Part of a small language model's weights: tied embeddings, 483M tokens.
MLP neurons of a small language model. Each row is named by its layer, matrix (gate and up: input weights; down: output weights) and neuron, and shows model dimensions 48-175. Each number is 128 + 24 x the weight over its row's rms, rounded and kept within 0 to 255. Numbers have three digits each. A neuron's up and down rows have the sign that makes its largest values positive.
After each neuron's rows, "fires in" lists the words (lower case) most often at its 100 highest values on Wikipedia text that the model never trained on. A number after a token or word is its count.

L6.gate231:118162165159162119133161179142111103085143086101152090154103119110100158164128135121160112134085151105129103155143101119117117114135123112146121101113117112101153111120128130135071132145116152116135143164120108136145104145085146132074125072114134138107131089117135179125130168130144104078058145159135092076167102115108125143154137130104115125084119152112122145126080138130120126106156
L6.up231:142119086136126124137079119110078091121111140135155127158132166163135146118158142105130163050128121131137084115086073118143130133125125126138129125141159127146094186104120118122119134134155110131115080108079073123133194123124114145118173089134106164127138122148117123100174159117082151097121135100159118130135120117122156139120179089129113124132155098118117140132186133102103141099106
L6.down231:108118139128110124131124134124120133107186132115128126129124110097129138101131068152097137153121161149103138113110143151159158126148135144106117114145129121137137133122107161125134149159124131085121118127128148160143106065112083179106069117110132134127166110157145097156117175132135099145121116070151144086165169153073120145108115169143133105142101129098175145126097088113131098142152
fires in: "school" 23, "university" 19, "college" 4, "community" 4

L11.gate46:104125132141133140130137130118145142101113120117073125130143136142132092115133115144133114101133136117114123100142156166130122119146097086151147135156110128134128140095118157184119143149122170166158139131125125116163162141133126118109122143067181161179144119147153198145109144144115132117172113166114118127118126125110115112148101136120132146072138133116082151128103160118123120147132
L11.up46:164171116130136161078152130142134119109136128104121113151147125110169120139156148170156111132098097096106091136132116173158089120116132130131169118100140107129136080114142153105140144133122148176113133169150153110106158110171142130117138105142163104137144079140162145129165117112135075132144118115123140134142100140113140144148098120122078121135177159158065139114155162145118137136154
L11.down46:143132112122197124144160142136153120116123140145105137092139139106170168110111069101130133083148128100134142130112147134092106119165106073101130117169126100133144191142148129183127109120109165111157150074142102149128153157109125140122107133137146129125137127133125152127147115159136114080149177106165133120127125113155116153111128139134135107140129146150117089165177120122089111134123
fires in: "out" 26, "1" 18, "time" 7, "2" 4

L5.gate254:121106175119119084133119118189124122178112128110162124138118142117176135134142156127132102139138102161087119115134141105132135136156123159120138136146096137136145117150152118114138140172118168122116152166158154136108146167111113130126155111142171136138122118143184124167146090109131138137142116165165140073112106084125110093133181147165085159132167139111131084136093132156113181097115
L5.up254:132108112111119166091143123106159097124106108102116120130100105100140142121116114125150151123144093089142124096138142143123130125147156104148136141072088141126129115194118183118106162075126104145175127119118129104117140144120135177102127069150088153112065128109114125147104105137089149147167147120149144120119144117170141134099113175129132115125093110162151120149124109113158136179126
L5.down254:100147172139135129099138156147103121148092137141175103130137119094130120091154140123084094131100160167107161144141113070136098196125119091167092095122136111107129146144114165161112133152136121079077127131173104130105143144106164088115123125144106151138114139179127123135145138127124138163117117152135127113114121090114118156099174148134093132153151139131115143147141119147164176133113
fires in: "new" 53, "present" 11, "popular" 4

L7.gate14:103151107160106127120118136159141109181098121103112134146098101125093143143102157103124098105117152122131163099101109144162123109158114130116173112127146147135129137154160157130150109081176116111100106092086136141151120101144158123152102093160128135130101148158126148160137096097095128181112141138139107149161115144069106138088133125136174130129144085120099137133120139098105118140086
L7.up14:126121137139143121136147142164142143122148121141129168097181134144128161133118152106103128131193149184140162120094123120133124138105111074125119162143147112122115136137167089153103127156170149132068130128104108105135113163121152115143133125125128104132141158138125141137151160150106121138139078133118144112149160131074126148123124128118108173131128132115120151158095147126145175152130
L7.down14:119111129121112155103099150125128154135148165144110099094155129130123143149163130123108128136119126125120095106176146085154102159101100113170113136149134106140050132120119089139125157090113124143112134093197149119127098129144121133132131105170138119100130149138114150082163136143128126093100091112121096115137106129150155146176072130150107121134129083070110108165164145153157108121113
fires in: "would" 28, "must" 8, "should" 6, "will" 6, "can" 4, "to" 4

L12.gate376:100109140115129105121102100107147095156093136126169135116177087154118133125120123139127119075120117172136117119115123187152158152127135099117129142143120126134123143159133163165147109152077128072116170082124155115117108153135162162183124108109117144126109109125113132135109118168135151165169089178077096134116128147115145107131129109113125120157077104136081157117126149118114121153135
L12.up376:142088119151135138145151137134131083173141165102110164119151139123104122134130125129114148100149152102141100156133134131125174143147124092090159145159130104123121129104134141127147181129116155056074149109141120162187164107134108142143141099120164149082105126125158174163100168122137114133128126145136130136135171130113109141143118164132134143126121138127092133193119143171172122136099
L12.down376:135125152132109143154111103102113124130109123140123114175102127109128123091146106143129152088130122144162148072118122162146107117140102153161083110156127147117106118119116092187153148139114087128129112116132111132077118130115137142099152155086115132124166129077118139132173181122156154120115124128151116100141143103120150159132115141139122142086144142131141123150134102109136123157099
fires in: "be" 16, "long" 14, "to" 14, "first" 4, "credited" 4, "well" 4

L5.gate197:093083141119160115099112096111075158121127109157095118100063124131109136136148105135112100113127129152145118140148153144103072156108121108103129134101172136137154145152124152130155089097128149168151113146106156104137110098113120132135144129114156100135126134110123125141129110160143114113122095115102164126124103134154121114086104180088121088145130150110120136144101156116140129109098
L5.up197:111121160129163118105138121117096134135112144124183116137119137120116142104140097092149107117126161135131157111143118172099125128103127124144094102135138182163127156146113137090158143097146132105151126133099135122084133138131112083156160091144144131113132155132134148104127131132131150163119123134144119097140101099120153136135106155105123144124127100106176174107104137064126104092111
L5.down197:134141138129143120081182126114143108129163115156143164136147128186121134127140124080111101119122089138120167096069138106122186113127136118119166120151133133140116118133150151119058150123132130111137121114145147108144105163126075124108125133132115141099144185141151128115153180107110108158138135129119180145143158119149173166109111109155162098132128133129122117132137089158158087155115
fires in: "these" 38, "other" 38, "this" 17

L11.gate142:127114117125116122110108109148132139134087124127124161165132124141174106133134161150155149088118116112139178150123139143172140101081158140148088135154141157132161110113083109096058111119129116103121142122095130162132139136146159099143104116112109193135148146155119142140165139077164110135117135122135118091173185153097124151114148111175106131154112101140159121099162169098107144140104
L11.up142:083133097135122108117155093167157118146120143120120159194150134166116129114131161106121125094124135081076097114119114129114113101120127124110157118125156122128109152130156125124154157147124136119127160144158161128105090140127141122119146137088170136201129134112128132147163094138115138098164124095124130126153113146129134109111101139160116154178120114149126126198147177105106070105145
L11.down142:133152169129136165116133160146133129112103128122137096085100150094085152068139101136106139157098134155149128115128158118134148168165118145138079090161106104161126095115152136111144122132113147111142096154168083149143158106155135151091124077122142086120099135150130145105139140133110106145104140125140133085119156109081088148147129129140114083079078158133122135111122105129132146125118
fires in: "to" 87

L2.gate280:130138106132131081141119102118146158139136103126135194114110102140109131136140136124126096106166145154107118093118107085109113118136169128149179134137134113096121123098113138172128106082132105111127108086091130148105127095169118098142123142112121107133120120115103143125089155151097117145148107113089155138146120112196078149138132172187082161173094122141162136135112122107106094143098
L2.up280:096134081135089070156142136143141147069144106146114121173111144093147120165114122097122096141113129139151126140130120139170132107108125101140112051107149137074109116150150147174085089129156107156126123135136138115153125120124115139142134156121148113138122124142124102128140102110135169131146110092139145094154132131106103136102155170119134151134164130092152153115078135109124151152105
L2.down280:092136110150151192130128150157071109140114147152135139117165162117119086066132138104131140118109132131116154119077137181146114115138138163150126167131100105138096150133151133130161142143119097138100115119146118119151146094107105169143153129128137181113116159130132099121153120101127107106110115152146092149132121103133140116105109108132142096147096093121144098115155142139118114133106
fires in: "to" 36, "as" 19, "became" 13, "would" 5, "could" 4, "00" 4

L7.gate36:158150125116156136156130171145087109132139175107155091197091136150088114127167104145150102138165174084141125117155088094094179146143155147094098128124130152152169111144115143149158091110124112116060139123156158127130109091148126127136135127160142138105130133129102131120113085109104110157123103138144078106154113129141092167132128139116101109060148112174153152142114162116134099108163
L7.up36:151146107095096109139102148124167128101137116165118129149124100171104155106180099192122140111166148134154092145135103117125135114170143083108094135126108145107136134147113130151100145095107102129110148115074138119122156078118127153112126123174147105155089124155124097098113048161156091098124157175113102152136122157120103112091105120089126137110143174137121141117131127141124134113116
L7.down36:085164079119165110164100135131104125119117125139130090137118153167127102111086073122174122144117058128164153114110124115131105105159144095114102154135144135101128120126072111115138146115148163119145158101167126125112119114095147108103134141092135140094093140120112148094178118066133109140130120091131115131104163122095143145089119137119131118178131139154119165124141160105099116167141
fires in: "s" 69, "her" 10, "his" 7

L2.gate87:118141117154138112091129093140144113139124134095126114115129089126136185096123159078129091094124149149135098124087124164122110138145117124113124109119125153092111106107130150136115099089135113092099130160087091115123107111128162173130141103141156102093083155140144140145120161137126132155135098127114136155132160158113164158144105161125110102125138137093121121129138127131101115177124
L2.up87:142152090122127114159096124128159090087155110157108099139139125100176135139125117116080123157126154139108096122125062111132135058140110072097136142100128102116119146148079115152139125118124130161100113118077124152099158122111132132114070110090053139142110110116124157156173132094140162112115094161092122120166142119141156156123107112085149135140133142153146142119113110129123137125115
L2.down87:106149116122138114105130155144111105163105137117124174104081145121146105111143111130125136148115132157142124151074145149145127127150120126132120119168112119130132154104079127126151130164129119117095117122168109154155162123145103126106155143133174125133163144119102119166115087149168115124136062136129119133087150137148135090171118154174137158136120129185121105111167139130113146107156
fires in: "as" 82, "joining" 4

L3.gate290:148106128086121152174124120113120078125140141132113142168130136094117163164094134135150136131098147181148150136143128131126138094138154140117100147158164121121121065173116191155161107160133116172121163110146121138162125087141117120154106175106152149151136104120131131110100134123139096087137097154112169122139147110116091134107119129149163172120115118166117159126136112135132118155156
L3.up290:144120137136143127113093087113139096120139123105118145105090154081136178130120152163107097126104112135132138127137102138166106086132127169153121122132171106108134145160151147130152138145147147157138152137151110091132115144106159130087123112088163137126168130090143115153162136125134165119132122074152120135133169131130100161090142120199113156125160110140109195146133104110140163102085
L3.down290:173172123122107110107132108147078139136090129147108133127191100147090159066131157140170177129131086134095100152088127119156144134088111139102156122143164111128157115152133114131132130108084158151147178153166149111132132147120130103120096128096165123114123149110115126129134135106151160102094109118116135114146179112147111140161132138090130190101163141108113085133086124125140156142157
fires in: "his" 80, "along" 4

L3.gate43:125095111169105153156112175131157141118136170141082156104125139152111142155078135116119134177148144127109114115127142138097140162102136152121105165099120134112134129151140167112122068143139139075133154098108136148092128090151106144129152103152096106109100148150177114157156146102120136080134127089121165115114128123143111099146167138117116112150161134118121160158083105137121167125168
L3.up43:127109145113141207096092100149124159120116091120129128098147134078135144147109090130113150182131091106113135090129155116133117117133117096114117110099157091129125102111109144109128150137156137146103134130102132102154129168088086117148134124141130158164086133097134113156116139147184139137141146109110105075095136122125100107138129156101142116159151109132178123109101164148163148101138
L3.down43:132125126168140141142148168081156126138107143170124163167117123160089128157095149167083150174141136093126163115113135125127122129104139148113143115106106148138151103138156141111114139179091151093111110132114153131135124178157098108129189109160119130133099131171116103122146117147150151139168115108126186113167126163129082142116123120130136096163121125097110130152131110093138162132104
fires in: "0" 39, "more" 15

L2.gate197:132115097132135136122150114106079139156141100150133168134107130168110171120104107141105192142129123113153174121155152160136118099106104139167172146091072126112138157121115132123114116105150132161162153158115068172120122135116077186106111115120149133134124151163123121135119125109142127155115089132121128170188119106121125141134102131109155104105097153128137141175102079098122112128072
L2.up197:115115112103140121131127077098133118148130109111144133087115163166098130164149117088111123139124140142150121179165112144128114096143140099132138114111150143110107103142137132143116098145160078169142132135142123086120133152151138103156093139111135149080144141130153118161167168106112105108126135134187123092150126121100157074092129134112135131190073153119146101126109105149165151150123
L2.down197:125132144107141136144140134133114164117140166128115112168110102115128107089110117113167134131156086158140152095122137151135125150127148170158140139132145125178115138138142114145094102122114151149181143130095159188121129107124168154127148124136144096101108082150104106155090085130159121164139140089157116156124124103178107172130102133119144127122129130113136139133142167094130113095130
fires in: "of" 72, "the" 11

L12.gate166:180108079090143123131144117123125140127139171127112105142124081156157156156151134155156094155086115103137137125141123174177114093125145127089147127103085159127114057137135130114106137151104121151168136180084099138097157163128121113086119133137106107141121150119117136128154119142123107164129112185112106098148125179122127110127159103174064142134144142110172111121151146117134111140101
L12.up166:158146133125116134127170114117134138123137138125126155150107086113116166140100105086094108128053157118112130154170116177109136145145124152164123162128099126155136121137113137154121113136175139132098126165118142128127126129110133149166112113156172121166115161140135156130167115126113116147100143134171136089103100169202133127110132154118154212094134131112132137093139151133106097096135
L12.down166:100123137128146150173118173160128119146131124128134143112123130128118176096126124158118107158126097164146089164106126116120164138127125106091106133157148163127093161170107111154150120106096117126080119144133136134160108111150120150154153105123108137111110164074130087123139128115149129102105101125111088159153151126091145154126112132091141122067146124118159153122137147130123124140113
fires in: "and" 74, "medal" 6

L12.gate198:135109102140137122161095143165156109122131134149125142160128094182140175151134140130147092097158138154131135101106111121165109099161155105114138155137117101124127102189110122145159125117158069149152128149110100145155115157124089142093127121130123099079161174142121143138128077127125135150130119083105094131131103172161136123129146128074138176128133136137081184133170126133137091141124
L12.up198:116159127108140134122128145139153115137148105161170092121126101114136124083122108086171190171141129133147107119108123162115111171167093087108140127160124174155117153138065134091145159137112109134105135150140120144112167144110114131131152130114159126129133139142085155088121107127179109135106165086128133152148116103156125104098096125119131134151146141110144078100144128158130109140098
L12.down198:126090120117134154075126124167135128109103109117089136125129180109148092125110087102106130120105142109161140123136167093122104155113126156123108123133142121095061176135190161157123140150124109132124158113135160135144115095147112137130144119125125123142148139067092152102152119136160189088120151139147154143109111132089133080158119134099175082115100153151126121142116154086155110134118
fires in: "and" 47, "or" 20, "as" 14, "by" 7, "s" 5

L3.gate203:152172113162118156110123121163156157115154080171091126114166101141134161131127148103159170093185127146138138135105153128107142123097091136145092082155198162135112104125178157114138109163146121136119124123107163150115129085133117103145137083083118161128123113113111126132095122112102121125132122128143137139136133121116112101112119141167100156110163108112111151170110114105111114131115
L3.up203:131088125140115130115120089123138130097136141083158142147125141161115139164121128134118134105160144121186121118131096105111105115127183146128125172135112167123125165123102132140121160111145091135173103181099158134119125139116109131166111134105180094124151175117147109080138121097060120107118179146130169137113155095114098128119132142157151144141099154100120136128119084131103198173143
L3.down203:141159163151125111101149119107116108092108196075116126144156122152120157114157091113102146171133132138064118160137161141123131151150136109176094134137099101151129153167142127135141150126128118118097118095165100169108123077152112119146127104151151114175126096113115130148132103115133121118140129143139141097116140105176126134125131125156089126115131144095069076135147131151107112099133
fires in: "to" 99

L11.gate139:123117115173112155114173151095112118150152148124132147135126128158115129116111136115140095111192122104117120125119109132099131168138148146150137165068188158132084124129117184126155085146117131114125119156135093111106121103135075123129162113144065119150128123154104106158086142189138087126165085157099108091088093133119132102109172126118107124098149162163140120135128156118149083139136
L11.up139:104170149098152157155125158101137152131119106137130121119112112167124137093151151169136105182140124169148105133134104176154158118075133167158129138123133148099094055130099126145159083131135109116146092133115154144105136127138132100167134146087128141135178161152121118115140111167094174124151159119152131116140105167127132150121135146123138175142169144168135121078073109120145124093129
L11.down139:108081127126088136119128114115155147120121137104134161116128112132093134126101116143139137123111162138154139159134193141085119192147085068100137162126120094061133126129155118144161150124141088121102146160132098116110092139119162127132127139129092131189098109086133164168114105113141121139095124123119141138137127167140096046150116124158128131102153118139130155141134125161175110122185
fires in: "had" 39, "has" 13, "have" 8, "ve" 4

L5.gate218:134114111109109080113107149163073148122134144093147125144110102144109108128146152127164100145141155122112089110129148082144089140113108146154114144109140097120149143134101152139126097137127092150132121141131145095142142128192084131114145124136142112147126134190116145178165146131130119124105108139145115144084129154116147137153117097154128138083152100109144101135097162146083121143120
L5.up218:103111112101128110105132166144109168110123125131139158119127130153130151142135120140127116132135124126118116084141139130127126112102121109148118132121165097145102150136116062104135168122115116147130125104092094111116131074145171170140106149152095127177128142127089086112125108151116146106149162104093139121155145137157165137148163145139148125145128070097110150177118126134133179113182
L5.down218:152161145108137125126121131103134150112146129158157153127105144113096130163142125083096123147101100120108106121116143160167103122145137089069103147120117086082141106092178111125093104150126120120109169154130122163098083136149107114164129105078127122137128138124097118163123115123115084127109098082129139129130125132116158112133149119139171133096149107136104141109158170181124113152111
fires in: "not" 70, "t" 5

L13.gate211:097129155142112122138100146159161127125091157163148117139156120126141141139177134154096116084111168139078159166089146166125115108067123153134128124145143142118125136144138144117119157142128112126140141117132080180101117105164122143139132117128130135136174166139100108123135096121125124139161104163075097139148113126107137124115131144130131124155147098134095129163150129130109104148107
L13.up211:115138144142103104158104124128130140115137159141107153164111106150118165141127137109077114094112165118083142159141137131117116167126151151127120131154138154122128130147090087118106125116138123174102119110141137165099145083142080119099095099142135165126149118155129101129134144119070145137179096195154145133157130145146101141149150109149127132132125132087136128141130143116084102105130
L13.down211:087122149134106141150163129157132119125149195160165139142181123118143164137163118130102127148118125104118114188125185140118150121092132139169153120136115119146126165128200110145155136103138087108181152147183147109134145073175141166112146122128174128148133135167131058105155117145120140123138160125121104138137177117144149160116137131162126124117134123130091095169145154096121120152116
fires in: "to" 69, "can" 5, "not" 4

L2.gate248:122132108143131098122101157133149168177144168163118142161095139132135139189125097126180110159113129118121126133127178172117100177125125170161144121144107120113120159120166107075147132114095116087118093171115135117129120146124110104106129159139118131125070147141113120104114121125117161130126156115126150137116149157118123086135166158140158187189137145121131147137111122140108163096135
L2.up248:117116122134125071086123130120138146130125110132161100110134103113161160147152131126121112095125151092146115152135168119099132112118156178126061161207156102126125163163114119114143127100142111140091099103109126123111178139144136150176120085176154136133143103131102136148156149097080168083162103144146100141131150144112117087120163161095143143131147095112144181143140119127090157151130
L2.down248:141126124153141086111150146130122177141156136125171126147092149136138146125120091104154150118146115110150140125093176130171146171104162109097102157112146100102108099136130145120088100155136127093143154122099180122145147100129110137093141116124149171175081161126122137141129136145102127118133138119139132153117174137116138116149134153142156164149125099103114180153150161166101094140120
fires in: "not" 40, "from" 6, "hold" 6

L11.gate27:131121128105103133120120168095122141174134197117103112137111156133125166113124139130154123105108126145112160103093144138106100096121099164170093099100141147121094154087115138103115153104126127129132112177109086146159162121106122127164125124141129116147079094117193085121155134179094130088117136106107107120084126166149126122125121170172128122134125119092127097134129154127104135107130
L11.up27:122113098142121142146155115155095129135133154140156144138119142128144138100137120171120166087107114112106140146135147170104122141133107106104130132165134109090131119061120102147138187121090127149091110115181140107138126106174146106128122117172137154147130090145135145135142138137118159116088143096126117111106123134166088107122171110121121129116102153109150132142126136157133128078083
L11.down27:149119186141123146154109123102147140114133083118124146104182095113107088093145109127123095150134118113159113114131142093113141140139157130121149151121150134130129159165140112118148109098120116129135141156160125145129141090120111127086122134136152118115114142128126104094122109129096087094146132149124142121140128147112200147156060151106106144107147147145105163105155126112148159160200
fires in: "0" 42, "1" 4, "bacteriologist" 4

L12.gate10:073153140150108167145159117153090126116151132128132086162158153096134122124111126153133120096140095121109143088143090126105101123144119139134118170112115099106100134122132109102133139158206098153091103103154059114129105128127128125105136119145146128115119143089101114147123130145148154136165103167121133183143132149145114142116147083131178111094110104136136136119130129132161073162092
L12.up10:102122122137095149133136115146115136111104102146137132129126156093133088161107127116091138166169126161127167103102127108115121126115098103180170097162172136153128068125127136124151067117137122156144123148106109114126136110139098108100098136133124098125122134134131100139167139108132106101162099118151099122147124151130130125112144117137124145134138139132114159078093129139147124145139
L12.down10:113147158113134136103125145162131092122123113131124122134117114138142130098138127130165141107151116097093119136115134083113110182088160109141138164131129153128113139149148108118126125106178129143169134058123129135128077121140138127160083103124158084123078159132146109152153131160135158148156116161126102134142141143117195073130156126110136114080148116147120105137129127108111143091092
fires in: "the" 34, "a" 27, "his" 7

L5.gate244:136112122110145147125157141131149141110105124142139117167110115138099104138103094135133133148098108156156101070158165123148134136158092135122140120148087125144173120104112119105149134132152164166134107123128105151146130122121155132121127101178116166110101173126116135164108131114079149122129146152074099132110129111110082150096123068120106140125147112123063131143094116084147132130172
L5.up244:178122157140146152118183171151106123085138126124110148127172143118101143155134105123131127128134100101104181143102128137110158108119173173106161082167128114152098128092105124122092159137166125141124133141134136128138129120105132118146122133104122099143139144147129119161148077168131148101180134099107148143128130138118127108077116161116107143141108119130174149111104069127124118154124
L5.down244:142138110102174150133136186135099095142112119119118103105136165122127118089131117131102127128121118094116135137109115135153171096138151176115141105113144147155106100079113151131139148114134127151098132160149169121114156149137098113128129105130104129127170133178107134113132119195105101099145126120123089105153101093102155090128109163129137130100095138152131187126127100084154125141095
fires in: "1" 30, "0" 24, "out" 19

L5.gate377:125128121179092124157150143116140127114131118133131107149145139144120141137146132149181120141109116154120136142103104189162133127122103138121143134079116151145114126129132180129129115154145089187127139159093123106149161139072108140157121110161116133108106107157090125155111134114142147158092112113115191122124107108131102118134158157113106142137140189158127090102125142134156134112134
L5.up377:168106091141101107135097145129140096144126156131175127131140160146134118131166128137127142118133119123119128134088120183107152105127179115132138151151178153128141133117103109113116096119100113152049176145118098118118161111118122113111130157187143084151163148160134144097115110163113130104152105120091154080126130122182095112126140117131101106140129092128146122141108113172111162117100
L5.down377:153149102141092119125134115156114120140138121124096142067170096079122128119088112092100099139131156138114148183112113107119144128085132120151117133141120128089132135150129132107139143136149130064161150136129129155137124146154140091140162113092122134147141144094144125159166136172152106107158125167138093144130116112129115094081119173106161128106123124095102156119132120141078125179097
fires in: "has" 32, "is" 16, "have" 8

L5.gate193:144162158131110121125123153132141143164137123126113150124108119127108087158135091085127120118146111164098111085147145121119126148133142165114085163104123101165126113143130148184161093140170119127101146124150173100123128104153106141109112130137124119106140117124147114151124111135132129115149120133127091106137135178142112163162158130150107173096143117109104163156138212136138102119141
L5.up193:147126109125117127143130133098159101158061077157142157133167094145153145095132119201118132127133119120101111118117111161116134081123118150118136087159129139119132134153119082132121116144132122150106181143121142126112164124131150160126101109115126120116127143057092137098106167148110138133080112150072108100148118138149159138144138151148093156149134072173130179134157150147111115135110
L5.down193:108128130149120138114169123147119110117110148147173139138107135091128131153168118171162135132175126135148127093133134128111176107138148101110155172096117124148090165165122139115139155136103113078104146123102118124111111097124122142107169174092098153120130087091125111165094173123163124110143118161097101088146113104149114117155095145182102142136140113162156186139136133192165139124090
fires in: "be" 72

L7.gate241:163095112129156116142159164137131124118136156137131153155107154170113133119118078135110129106117124136098093103121099130145122185140107125132119132114095112133083116152118133081121084132082094148144097128135105082126149110196121151081132131157160097089134153137160146122146133163105125094150079165134135130117088151134095134184131140130147144132161147101148132094133151100116146141132
L7.up241:140111134118135148151134129117109116154075095107087079207098094142170148109121120107134101094124133151110116129133117102125122171124123157123134137141140141126127140165117133129162094173167127115099151132166137111152111151106147111124141079122199096130132143150135136116132061148127136119157129125136129148112119150099137144100117117115162108169106152161128131068138167121108074124159
L7.down241:091098137107113136147150145077141105137114164074154107160131142167143152120157093086120131136130130131146128152139145068127165154102091093138124127106163114141089115155120161118128137116144179145143130107167135110093144119130163111131119124139118105125135154076154135133149134139107121100108113116123107073131126141140066126147138104099157124087091093128117107172143140153150107186159
fires in: "s" 71, "only" 4

L13.gate239:120116088077128115106110112156136103162144137134133096154134201141127142089097092110119102101148177142129134130142123077082123110119106131115092152102116105124120140113124118111171131161131138106095147153136133097137127134142108105140148102112152137107101143096109088124146155171119130093119161102131127156139090116130112169163138141150115156141102127076113162174137130145126104122141
L13.up239:066122146118137111111132108147154107104105074129120107129149143102120136135153108133145171138156102130148105110146162127094150157155105126151135142106193161113108128129111171136131106100153106145194117144115122128107100111134171140145091130177121122127135151115131124133092143119161129106142173126139128157109100113144154119124132127105165082108167136174150104112148150120132104128120
L13.down239:142126090112113140132131145118122129139123106104129135126116113125126141172115150144146102099118123124108141130086129148141129121106131132131174110171084129113106141173105157148153155177134122088093131074145129129120100142140149103154126134138123152105130122092124124122175084141175143150160096139144109126104130134131106122136146137130130124100101114098096147118133133133160120109112
fires in: "same" 14, "following" 13, "such" 13, "his" 10, "this" 7, "own" 4

L5.gate359:153175095136155157121098158137171108135149146157133160121163142141141137124138146111140154143131186128131140119106147169124156111136148127104103130143150150124132155108121152095143140135175128141154156174133136142153176083146060132132105075107162095149148153127121134142132139142163102119141145123094107137146157112174099103101153147122121117119139158135125109130162111142092163147162
L5.up359:126143131168110151124137160115149116137131133129144117154130122185115159117112123120133128044112123101137153132170121101116073136124155162182148154151122147120129114126123165154118128162132092132117111117112150107147114102095122132137131134148136135120137152164110183155159126126098083075106148105101136153148123138119132095119132153111150147131109118154105119087149158138094110110148
L5.down359:112098130143132148137163117150164128114124151126136139157148128101103112137142107128109125143135144114122143148129179128128160118123084115149122141175131123115085132135127127116143131133110151093093148165151142121135122099151112123141149084114141136123121133100115128111129138139151133100139130130116106145130141075134065124141109143146164129092137123118096127160128122138136100150117
fires in: "to" 99

L5.gate121:170158091133152120180121163154090113093133137118129095110128134149146137144144128179116101137108129150151104105159117125091109159138136083113123143148127172105099129153109162093156108112148080152155108133184111097116104086080139106154137126122134129130117172134145118115153129137123098067101107118120139106096136139161073133129159141102146169081150143159135152099091144140095121118078
L5.up121:161145130153200114181092118143139139112131104130106136174110148136148096141150119125138154148149149166160119108155116119118141122112118148158135108121099118103077105134120145141105132124139147112147150164143125127109124133118094124145121094108128115097136091155144098099138107101091155081125165124168133123162101115148102134127159113156081147099137135166155156089131167112139132132114
L5.down121:110101096145125145117166160117132105120140111131136097171104143149158115115138109126139128143166127130154104113086152104104125125112124126097146151127155134133088121130096117101155128130121103099106154097156157107132135116116119147121176155113165100099076181103157134104183097111149136098114126132096085147112155124126104139093108120122142118116120118116138173118150124135149114139122
fires in: "s" 100

L13.gate173:114081151148127134108110155099146111081079136141151150118127122157065130155132127081109100135098086086137096095185139152141119112100167157120105134142107095152129141113132101136147107077123113135116152135104115101143151068130119105135133131168113122159112126136122169136102122133116134130154109102088096132099109109136108113150139156125097115123135137141135153124143158142108097148193
L13.up173:136119147085110112121113106115155162110134100138162142145148159119181111117095120087086084109129149139154082118166154126126076096111152137125113117095142102100114110126126085127140122138125118121113134140085125124126118131168139149107154145108132160104146121102128150134096128188163132112097111126121144095119110134160113119063190122086123114143167126140111115127113153144096126143157
L13.down173:117129097117150123131145102161112112125159136144133128094111124118114150153152096076181130101126122119085179131102139130115107116103106135129092117110135142141174128163134111113137154121103138115143138114147131074109076115128106124101144133131131103143113111094121103143147116159163150090082150119094104122140146118125157104119133106186128120146129134128119139166111106130130090151170
fires in: "is" 32, "are" 14, "be" 7, "too" 6, "remained" 4, "and" 4

L5.gate1:130169094151141111132131157121159115136111148128129103132137136126172150132150120155186132114130153156133102138123114149130136153050113122177113141164114114086111111135094097095105158141103113185083161092154106160141127121098164159116140119151144130141125159111116146179107100137109134151071104120117081137156134086140146138136160123127092137124152134118166139102132145136133141153142
L5.up1:152113104089161134154149125129117140148136145121158107110095105110125142169112107138122122145099113126166175148130103124135100106128149178136151125116130117090145152130159148142129102086153120145140101190120102148147108112089133104146110159133122145164160128133135155139147148112091116096140089094122107151092111107060091145110092101111134180127121102123096155093146126134121119134126
L5.down1:099115127145121171105108123147133149098122098124115171161101132139133116079139147079144159118133152113098096165125151113116171166146113144092089101123142108168140126116115155130130145138109131149162113136140164050148139172136125148157130148140123167081133151146138117134141115116153151132098180167147183124154117142180109136126159142136122127128150137181136133144141084107194091100113
fires in: "his" 56, "had" 10

L2.gate37:089124134108136154163101114119136112115099123111125128127087099146104100141124093144130117146134137134098063172123143136096157141157106092120079115116122074125156146107144184128149117115138111102116170153141132100146121124065146143112131106124171095125137117138113123146126108124171131145115111095097121139117124107095085120109117183126101145140169148111110175103169166110134138130106
L2.up37:113121146157142154120107149169112140082130133133096129091092092143129145088104130147138149128152121132164112160124132117157118140099077117141139120137171129095120146130090131104102150093134155090127119157137143141170135109133137136149165129163146113132119130121137123137154093124101100128124164106143096130127099100147101113090080117174103142108122133106135111115110061130157143164127
L2.down37:105118123133138131120125155119154112170149086111119131165094143099143124145076110134144134161128153107146071161119122139076139127133097115134136165150174148112129166135104118110081124151109171133090172112153153132118118098142108119135102187092112107086139086132137108127074089139101102129133072112135119157137130111127131128155137131143145143124132142145164120152139133124149159144097
fires in: "him" 33, "an" 12, "jim" 7, "first" 5